python train.py --vocab_size=2000 --activation="geglu" --positions="learned" --qk_norm=false --tie_embeddings=true --init_std_o=0.0 --init_std_down=0.0 --lr=0.0118 --grad_clip=2.0 --schedule="cos" --batch_tokens=65536 --seq_len=512 --train_tokens=602200000 --dataset="wikipedia_en"
MLP neurons of a small language model. Each row is named by its layer, matrix (down: output weights) and neuron, and shows model dimensions 48-175. Each number is 128 + 32 x the weight over its row's rms, rounded and kept within 0 to 255. A neuron's up and down rows have the sign that makes its largest values positive.
Before each neuron's rows, "fires before" lists the tokens most often just after its 100 highest values on Wikipedia text that the model never trained on.

fires before: "als", "adium", "al", "ar"
L2.down886 [153 106 119 113 154 162 119 132  65 127 141 177 156 125  98  80 164 114 131 243 112 113 105 150 117  65 139 135 158  72 119 108 194  92 114 193  88  79 138 113 181  76 115 141  55  71 228 164 121 113 117 157 222 147 149  80 153 126 149 119  85 165  85  98 140 144 164 117 110 114 156 138 165 121  92 138  98 108 174 136  95 108  94 109 132  97  98 110 125 157 145 146 131 138 125 121 149 121 124 129 167 120 170 112 123 154 168 158 149 190 166  61 142 125 154 116 115 126 175 153 122 186 107 102 123 109  90 106]

fires before: "a", "is", "es", "an", "in", "on"
L5.down16 [202 169 114 133  97 119 118 112  61  76 163 174 143 107 187  92  92 204 165 149 194 144 139 125 176 110 103 142 125  23 145 136 165  91 136 113 106  92 109 175 177 138 117 138 117 133 115 121 153  89  89 136 188 140 157 187 150 124 110  88 156  99 160 161 100 138 138 126 186 139 105 127  37 138  97 118 117 142  66 129 157 146 205  62 119 136 131 114  99  75  95 136  82 157 124 107 135 128 133 135 155 157 122  74 104 130  90 155  84 134 135 180 225 121 154 150  96 142  95 159 142 138 127 117 133 127  99 102]

fires before: "ack", "ood", "o", "ue", "ock", "ith"
L2.down49 [128 134 124 104 170 131 177  96  84  73 119 157 140 119 133  92  88 145 123 100 112 144  97  91  82  56 109 135 144 109 171 122 120 136  62 175 162 151 112  89 177 131 130 174 114 118 126 113 136 139 154 186 127 146 132 175 163 152 150 154 115  90  88 118  98  82 187 174 167  93 104 128 173 152  97 124 180  94  90 131  99  83 137 141 154 176 112 125 118 184 112 124 123 200 152 111 112  98  86 162 127 130 167 140 104 163 138 166 151 126 140 136 130 104  71 140 157  85  97 114 109 114 133 123  97 116 169 118]

fires before: "or", "ric", "ed", "ron", "ory"
L11.down510 [101 128 106 121  96 131 132 112  80 122  88 111 125 205 202 182 114 104 119  95 109 127  66 110 133 116 168 150 151 117 127  73 139 129 118 118 169 124 154  97 201 102 130  98 130 110 162 139 137 134  73 148 156 113 172  75 128 122 128 115 154 101 128 135 119 117 131 143 176  80 171  94 136  95 169 153 143 138 128 159 215 152  52  94 189  80 135 131 145 211 115 175 104 172 156 126  83 186 131 108 149 155  79 112 125 116  90 143 129 108 148 105 138 113 130 143 147 105 156 210 128  85 126 101 159 141  95 126]

fires before: "ic", "ical", "ist", "ics", "ation", "ed"
L4.down788 [ 97 117 142 128  92 115 102 193 153  88 207 149 138  97 134  95 154 184 138 103 140 117 154 145  87 155 102 122  99 177 133 198 128 115 152 101 135 126 108  85 148 141  76 126 127  88 178 156 156 152 104  72 110 155 118 144 155 144 143  98  82 165  74 173 100 139 151 116 145 159 183  91 100 153 141 114 111 123 102 104  95 111 104  75 115 159 177 155  63 131 161 152  93 114 130 148 121 128 127 162 139  95  96  84 104 122 168 102 162 128  73 134 173 122 159 114 190  84 224 189 140 153 160  85 156 105 129  79]

fires before: "erv", " as", "ist", "id", "ice", "ceed"
L2.down405 [125 138 160 148 156 152 150 134 129 140 161 123 120 123 171 153 143  79 116  80 136 121 177 117 203 136  77  90 113  78  94 111 167 153 126 116 115 150 113 148 114  63 108 168 150 136 150 159  91 147  87  89 154  90 160  95 160  80 112  63 157 154 102  98  93 194  93 148 164 101 143 135  46 175 111 163 126  93 125 105 140 155  93 159 153 128  89 137  89 145 140 125 183 134 119 128 108 115 142  58 108 136 139 129 125  82 189 150 131 128 140  70 111  54 122 147 153 129 106 133 165 117 153 115 155  79 142 181]

fires before: "on", "u", "n", "k", "se", "ph"
L6.down17 [151 121 217 104 192 117  77 133 120 113 143 139 141 117 169 126 141 131 153 132 140 122 112 114  98 145  88 129 121  74 161 110  85  92 129 110 123  89  78 101 104 158 121 135 142  54 160  54 116 104  80 155 104 103 100 123 145 128 103 144  97 159  60 156 142 180 108  85 143 130 146 195  91  97 126 168 114 110 114 163 137  62 108 120 106 137 151  73  74 154 181 103 161  85 143 122 162 139 180 156  82  74 127 111 161 146 152 215  84 178 140 135 121 156 156 156 130  91  91 159 110 131 143 166  82  94 193  97]

fires before: "ac", "ve", "b", "al", "pl", "fer"
L2.down785 [125 140 134 110  93 160 106 143  86 156 112 134  62  76 149 163 132  90 131 132 148 134 107 176 160  76  98 144 172 110 153 117 173 153 183 178 160 113  93 129 119  99  91 152  31 163  91  81 117 133  88  83  85 123 120 166  98 138 154 104  86 134 134 160 155 126 126 169 136 147  81 134 169  79 117 119  76 132 153  64  66  92 153 177 170 103 160 144 144 121 131 138 144 130 128 148 148 198 126 136  89 150 111 170 142 161 138 109 114  92 160 123 154  88 203  50 126 151  94 156  93 143  44 126 152 155 115  82]

fires before: " He", " The", " It", " In", " F"
L3.down342 [109 108 131 121 156 185 143 114 106  90 108 135 190  87 124  79  97 136 114 176 131 108 151 171 101 193 143 109  93 159 154 112 151 104 112 164 152 151 104  81 122  42 116 169 170 169  79 145  81 100 153 136 117 133 153 150 158 128 130  94  88  99 157 154 141 130 175  53 159 164 116 120 137 140 122 121  92 167 136  94 145 158  87 136 143 116 128 115 186 153 114 147 168 117 174 118  91 131  91 137  83 135 109 157 157 121 158 140 140 157 154 132  68 148  99 145 115 189 154 179 129 163 116 145 146 138 128 132]

fires before: "a", "lege", "on", "or", "lection", "umb"
L11.down27 [ 70 130 119  91 106  83 153 109 126 150  80 189 130 152 121 124 180 116 114 115  80 144 128 112 117 110 139  77 147 119 132 108 103 134 110 147 115 206  93 115  98  74 172 124 166 133 185 106 118  80  79 127 144 120 103 131 174 146  95 127  83 111 159 127  74 128 153 121 128 133 161 121 114 130 154 113 158 174 116 123 169 130 151  83 193 173 110 124 132 118  70 120 143 101 128 129 147 156 119 103 142 190 136 114 170 122 167 148 105 115 163 127 149 125 169 136 143 111  86  94  75 106 114 104 134 115 139 159]

fires before: "ail", "em", "ack", "ended", "end", "in"
L2.down502 [153  65  93 142  95 127 188 173 112 149  88 138 144 126 108 107 143 211 124  95 107 127 163 125 116 138 135 122 145 158 123 119  92  54 113 135  90 127 125  62 102 119 135 136 144 107 117 112 120 132  80  97 107 145 103 110 123 139 104 108 143  95 127 187  93 103 146 171  84 141 126 117 127 121  74 127 120 125 138  98  85 134 190 165 105 155 187 129  88 125 166  96 198 138 126  75 154 102 100 140 120 191 123 145 187 109 113 114 108 121  84 123 129  52 140 111 143 160 130 119 133  84 140 219 151 112 199  45]

fires before: "el", "or", "ens", " of", "ond", " Ad"
L4.down807 [140 105 119 102 106 154 120 116 133 121 199 107 123  85  63 169 179 154 120 145 134 163 117 151 140 118 138 183 105  82 163 144 174 127  85 190 150  86 115 116 120 172 158 148 153  75  87 128 163  84 112  54 130 102 116 154 134 102 150 122 135 135  93 156 137 176 135 149  87 161 184 163 152 160 149 120 149 104  93 143 128 145 137 106 173  85 133 108 192  83 106 136 201 126 159 133 152  89 116 136 134 170 104 120 120 165  69 131 113 107  53 161 131 104 137 172  74 105 139 147 104 176 111 115 109 114 123 123]

fires before: "ad", "wn", "ok", "ause", "el", "ina"
L5.down454 [132  40 132  85  93 155 124 107 131 212 152 138 121 136 158 108 163 100 154 159  70 157 172 128 140  85 136 122 114 132  63 191 148  91  19  93 172 126 120 125 134  91 174 113 125 131 107 145 124 134 126  71 176 126 163 103 193 155 103 146 170 126 170 128 119  89 174 144 147 101 157 153  47 114 136 128 138  43 150 159 119  88  67 127 139 148 152 143 115  56 178 140  91 131 122 139 105 127 137 152 163 101 113 105  81 135 148 166 129  84 118  94 128 115 128 107  28 133 109  75 101 156 115  70  99  77 129 124]